MLP neurons of a small language model. Each row is named by its layer, matrix (up: input weights) and neuron, and shows model dimensions 144-207. Each number is 50 + 15 x the weight over its row's rms, rounded and kept within 0 to 99.
After each neuron's rows, "fires after" lists the tokens most often just before its 100 highest values on Wikipedia text that the model never trained on. A number after a token or word is its count.

L5.up234:73 55 49 67 31 51 29 50 59 59 26 51 28 63 67 61 50 27 57 39 55 40 59 46 65 41 34 36 39 37 47 25 66 46 52 59 65 70 25 28 46 51 50 65 20 40 52 44 48 87 54 69 49 35 55 40 36 26 53 49 58 54 46 40
fires after: "\n" 23, "-" 16, "." 15, " (" 13, "==" 7, " \"" 4

L5.up174:40 53 58 67 38 57 31 78 60 27 58 39 65 60 64 39 46 37 43 56 43 45 49 50 29 48 32 68 49 53 23 67 79 65 44 70 65 55 64 81 56 65 62 86 44 77 60 49 69 23 72 71 49 52 57 50 33 59 51 74 37 59 59 42
fires after: " in" 46, " of" 15, " during" 10, " In" 4

L5.up208:85 60 49 42 51 48 57 37 70 56 64 47 58 95 50 33 30 70 56 63 88 75 61 62 39 52 31 42 56 43 63 45 32 63 32 59 51 58 42 58 49 37 34 49 17 56 74 29 51 61 71 76 58 51 46 47 22 41 58 36 59 47 71 32
fires after: " (" 36, "." 17

L5.up135:45 46 46 48 53 49 49 66 67 50 29 28 50 58 38 30 40 57 62 61 50 46 46 55 56 43 74 29 22 65 15 56 69 53 58 40 45 30 40 69 39 44 82 53 41 70 37 24 61 69 56 35 71 44 45 65 34 49 42 38 67 36 62 66
fires after: " in" 25, " In" 25, "In" 18, "On" 4

L5.up376:58 35 57 51 72 70 66 50 49 53 61 12 68 46 35 26 67 73 55 35 50 30 23 39 37 44 40 59 60 33 50 60 40 24 37 35 61 50 50 22 54 68 70 36 37 38 37 42 49 37 41 54 52 45 71 44 18 64 56 60 41 63 47 52
fires after: " was" 30, " is" 14, " were" 7, " are" 6

L3.up36:35 24 80 50 41 45 54 71 72 45 49 61 81 52 61 28 56 47 76 88 72 57 38 79 39 64 39 55 48 40 65 36 50 63 54 33 26 54 29 51 47 85 64 30 30 36 50 60 45 42 58 68 39 53 79 78 71 29 55 64 47 65 44 74
fires after: " " 35, "–" 11, "-" 6, " Cal" 6, "/" 4, " (" 4

L3.up60:69 50 54 33 76 48 82 53 40 34 54 23 40 69 41 72 64 23 54 77 29 53 54 33 41 45 65 13 55 69 57 51 43 45 58 38 44 70 66 46 52 59 48 34 42 20 59 43 39 46 59 51 74 67 52 39 59 48 19 37 44 53 41 48
fires after: "\n" 96

L3.up78:44 56 65 63 54 85 55 56 22 40 51 58 52 92 59 37 55 40 58 50 58 62 22 62 36 47 61 34 80 44 41 26 45 53 59 44 47 49 52 52 66 17 50 72 52 18 51 61 40 52 38 50 95 58 40 42 24 45 41 55 38 52 60 75
fires after: "\n" 52, "1" 13, " S" 4

L3.up439:47 53 59 64 35 37 62 57 40 24 57 32 53 56 75 57 74 28 33 78 79 36 58 38 27 43 51 07 53 44 49 61 58 65 27 38 63 44 47 47 48 44 52 42 26 57 47 55 66 20 62 53 56 43 72 59 87 23 40 64 51 47 57 29
fires after: " C" 12, " E" 12, "C" 11, " A" 9, " F" 9, " S" 6

L3.up423:59 46 37 74 54 44 48 21 33 50 57 54 39 42 71 39 79 66 51 48 42 61 57 46 84 64 41 35 59 36 78 39 55 51 43 74 43 68 20 41 58 69 37 27 39 28 51 62 77 68 53 31 72 48 74 49 54 62 31 66 80 52 55 65
fires after: "-" 26, " (" 14, " \"" 5, "\n" 5, "+" 4, " b" 4

L3.up277:48 57 45 54 37 45 38 19 66 53 47 44 42 43 27 44 51 34 75 53 76 54 44 46 40 52 31 55 57 68 91 88 39 41 63 75 52 56 65 55 60 55 20 47 32 45 56 49 47 65 34 61 48 44 33 70 61 58 52 45 72 34 56 51
fires after: "1" 68, " (" 6, " \"" 4

L3.up218:91 48 50 45 39 29 53 33 62 11 55 43 66 56 40 31 33 43 69 22 60 69 30 30 30 40 47 61 65 32 22 52 60 59 54 38 66 51 33 16 72 59 56 50 64 71 33 39 71 59 61 45 59 40 31 44 31 48 81 33 27 83 50 64
fires after: "\n" 30, " that" 10, "," 10, " and" 6, " which" 5

L3.up412:70 56 59 63 58 47 48 57 83 00 44 49 33 42 55 67 63 47 41 44 39 40 65 36 58 64 58 51 49 48 49 54 58 58 54 60 39 76 38 32 41 76 66 28 43 48 68 42 60 87 74 66 58 23 60 46 44 60 60 26 35 28 67 48
fires after: " U" 21, "'" 15, "A" 14, "U" 8, " men" 5

L3.up335:38 36 16 74 46 65 63 40 41 36 43 47 50 46 66 39 41 63 24 35 61 43 28 50 41 70 65 59 33 69 64 54 48 55 53 50 54 67 56 40 53 45 51 50 45 59 48 46 23 68 58 65 68 69 35 34 36 42 78 36 46 68 36 56
fires after: "-" 19, " (" 15, "\n" 9, "==" 7, "/" 6, " \"" 6

L3.up371:39 64 41 63 51 50 38 58 21 51 37 39 37 60 50 48 36 52 20 34 62 34 47 38 53 77 17 47 73 61 49 43 55 29 40 37 69 69 64 27 51 55 54 40 48 50 29 53 49 56 53 85 46 76 64 34 25 00 48 54 66 57 59 48
fires after: "==" 21, "\n" 18, ")" 8, "-" 7, "5" 4, "9" 4

L3.up386:12 61 57 61 19 53 55 51 61 59 72 63 46 67 53 93 51 38 51 27 57 49 47 51 69 58 76 44 35 43 72 89 62 47 59 47 62 61 45 89 51 26 60 73 57 59 52 56 52 29 44 53 73 39 48 71 50 61 81 53 15 38 47 63
fires after: "1" 44, " Par" 8, " M" 4

L3.up363:60 32 73 27 54 38 45 42 52 27 74 63 54 27 58 58 41 72 54 63 47 71 79 55 57 17 64 27 41 79 47 59 66 47 52 41 62 50 22 51 42 29 41 29 19 23 51 26 37 37 54 70 51 32 24 71 50 51 42 53 48 19 65 44
fires after: " |" 46, ":" 8, " o" 7, " a" 6

L3.up306:65 46 58 42 51 31 46 47 82 49 33 39 59 45 14 58 62 36 62 39 63 45 59 50 38 23 41 59 66 46 27 50 47 27 54 71 34 57 59 15 51 44 49 39 42 53 32 58 48 41 39 34 39 59 77 30 54 35 41 48 35 50 55 43
fires after: "," 60

L5.up427:76 57 49 46 40 68 19 80 37 54 53 63 57 90 58 67 50 55 33 44 54 39 42 51 58 63 24 61 32 24 40 26 19 43 39 43 40 61 57 39 63 38 42 46 66 41 82 60 54 62 65 39 58 43 00 32 46 50 46 49 45 82 47 60
fires after: "." 23, " \"" 15, "/" 5, " “" 4, "s" 4

L5.up76:49 40 63 34 32 49 60 68 56 84 55 49 77 66 66 31 40 53 55 65 48 83 42 51 14 48 44 57 57 14 26 44 40 56 34 35 61 63 60 33 65 64 43 65 40 37 73 34 45 76 25 43 46 62 55 48 34 31 45 48 50 37 34 46
fires after: "," 32, " and" 16, " |" 8, "'" 7, ";" 4, " d" 4

L5.up327:31 48 59 66 47 46 72 58 62 37 51 29 79 50 51 38 50 50 42 61 49 45 59 19 54 26 38 32 54 52 85 53 57 59 46 34 32 34 74 68 52 45 38 34 60 60 41 67 40 58 51 46 74 74 51 45 64 32 55 46 24 52 41 92
fires after: " (" 31, "-" 9, " —" 7, " \"" 6

L3.up29:94 26 58 42 33 53 38 65 40 65 53 36 59 73 40 44 44 26 47 53 37 65 42 76 44 51 47 39 57 38 47 65 49 19 46 66 30 50 41 59 59 31 25 58 40 50 56 57 42 64 31 36 61 29 55 71 50 80 93 15 59 34 46 49
fires after: "==" 33, " ==" 14, " ===" 7, " ab" 5, "===" 4

L3.up258:75 50 70 50 45 45 60 58 52 44 36 47 56 57 30 42 61 25 73 39 52 60 47 49 44 42 30 34 71 59 50 57 40 50 45 73 46 51 37 70 63 54 38 37 15 28 64 66 79 93 82 39 42 50 50 92 12 45 65 61 42 30 85 48
fires after: "==" 57, " ==" 11, " \"" 6

L3.up351:72 34 45 67 47 37 57 64 54 40 51 39 52 67 58 48 53 21 58 63 55 63 59 28 51 74 72 31 32 43 25 52 49 35 30 54 23 51 62 67 26 22 81 34 00 30 68 65 56 46 52 35 54 59 39 63 75 36 51 25 60 56 38 66
fires after: "–" 22, "\n" 22, "-" 15

L3.up117:74 60 55 56 53 71 52 23 54 47 52 49 73 70 44 63 61 67 66 11 41 54 54 23 55 45 74 29 53 43 50 50 55 34 85 37 30 41 57 38 36 35 63 79 34 44 50 47 45 50 25 30 67 75 52 56 22 47 21 39 33 70 63 65
fires after: " was" 38, " is" 15, " been" 7, " were" 6

L3.up427:45 55 62 63 31 42 65 17 58 37 38 51 57 36 19 47 67 65 59 51 88 21 61 53 23 84 46 10 60 55 49 45 43 35 67 43 48 34 58 53 60 53 71 41 43 74 55 71 43 27 58 50 60 68 85 39 57 51 36 51 38 47 43 62
fires after: "S" 18, "C" 11, " M" 9, " F" 8, " S" 7

L3.up33:71 68 37 69 44 59 53 38 53 26 61 54 53 57 43 38 69 66 60 30 44 82 30 48 42 55 38 30 65 56 62 50 36 46 61 52 48 38 71 75 40 40 71 13 31 53 49 28 75 54 57 76 41 52 67 54 39 51 66 53 45 36 48 44
fires after: "0" 39, "5" 7, "." 6, "3" 6, "," 5, "7" 5

L5.up17:65 49 23 47 60 67 62 33 66 38 47 60 44 61 58 64 48 46 43 40 50 36 82 53 36 55 52 33 57 25 69 33 33 27 56 73 53 57 43 18 36 41 36 50 50 77 79 32 71 49 72 71 51 52 45 46 62 43 81 43 52 56 47 43
fires after: " " 25, " v" 9, "0" 8, " V" 8, " rec" 5, " (" 4

L3.up262:41 80 44 83 51 26 64 42 30 29 73 44 53 56 56 48 50 58 37 46 61 38 40 33 49 41 75 62 44 46 15 45 50 60 43 46 54 59 74 33 36 46 45 46 33 46 55 40 44 31 51 62 61 70 56 19 76 53 75 44 37 49 71 30
fires after: " U" 18, " H" 13, " M" 9, "S" 6, " S" 5, " A" 4

L5.up258:54 55 41 46 35 42 25 47 57 44 39 27 24 33 74 46 56 57 61 46 25 56 67 31 29 53 32 70 61 14 68 53 18 38 20 41 48 37 44 50 60 61 56 45 62 50 46 58 67 45 51 36 60 22 26 36 84 46 47 67 27 40 60 53
fires after: "1" 19, "0" 17, "2" 13, "\n" 10, "3" 7, "8" 4

L5.up49:46 56 51 57 39 36 49 52 49 59 83 55 59 40 58 77 36 50 46 40 56 35 40 54 59 55 31 52 82 62 33 37 37 51 45 40 77 35 44 55 50 30 82 29 47 58 45 30 35 35 29 47 76 32 65 38 51 41 57 60 40 46 57 40
fires after: " V" 22, " L" 19, "1" 10, " v" 6, "°" 6, "4" 5

L5.up75:64 64 31 39 32 42 46 42 58 31 31 50 57 62 59 42 63 47 48 61 60 55 42 59 24 34 60 46 09 45 56 57 36 51 72 69 65 63 78 65 29 45 51 42 30 32 75 77 65 64 47 54 44 53 71 50 21 35 60 66 33 21 80 45
fires after: "\n" 55, "==" 12, "." 8, ")" 5

L5.up172:57 27 71 29 47 16 47 47 70 51 20 30 35 34 10 49 47 61 58 67 67 45 60 18 55 54 41 58 63 71 37 52 52 36 38 66 44 45 70 61 25 55 56 41 47 60 54 72 21 34 41 30 31 50 41 51 72 35 67 63 67 49 41 43
fires after: "1" 42, " W" 7, "9" 5, "7" 5

L5.up290:55 41 46 51 60 74 44 59 75 51 66 30 32 91 69 41 45 46 57 38 59 56 68 61 36 81 19 57 77 34 76 49 45 65 44 71 33 58 57 58 38 13 46 62 39 50 37 45 44 63 76 47 64 40 33 39 62 40 67 59 61 59 56 43
fires after: "-" 31, "/" 11, " \"" 9, " Par" 6

L5.up270:82 53 69 54 39 76 28 88 63 31 36 47 41 53 61 75 35 30 38 23 33 24 42 44 40 22 58 43 75 39 14 71 62 20 60 50 40 49 46 36 69 54 48 50 54 53 43 43 59 42 61 36 48 59 46 11 40 14 45 53 20 48 51 47
fires after: "1" 17, "0" 11, " in" 11, "2" 11, "9" 10, "6" 9

L5.up131:51 79 56 45 49 68 44 51 49 45 54 26 58 45 00 32 64 52 46 38 57 47 55 62 76 69 46 55 31 53 22 36 33 41 50 45 61 51 51 37 12 30 19 55 58 63 32 58 61 56 46 63 53 40 57 31 26 38 45 29 60 65 56 54
fires after: "′" 23, " was" 12, " sq" 8, "sq" 6, " is" 5

L5.up354:54 70 55 40 61 54 40 45 60 36 63 40 28 57 19 72 65 15 44 51 55 36 64 54 62 68 52 14 77 46 34 77 47 38 49 68 54 54 59 55 49 34 55 38 19 20 60 52 42 70 38 57 48 58 75 51 67 59 67 79 44 45 59 23
fires after: "0" 17, " M" 14, "9" 9, "/" 7, "M" 6

L3.up191:43 19 32 62 33 42 62 37 43 42 33 46 44 52 46 64 71 48 46 64 55 33 35 39 38 53 32 07 66 29 50 65 76 34 57 80 68 53 39 46 60 34 30 52 49 55 57 49 56 77 56 39 69 60 48 64 50 56 39 56 37 44 50 69
fires after: "-" 33, " (" 16, " c" 5, " " 5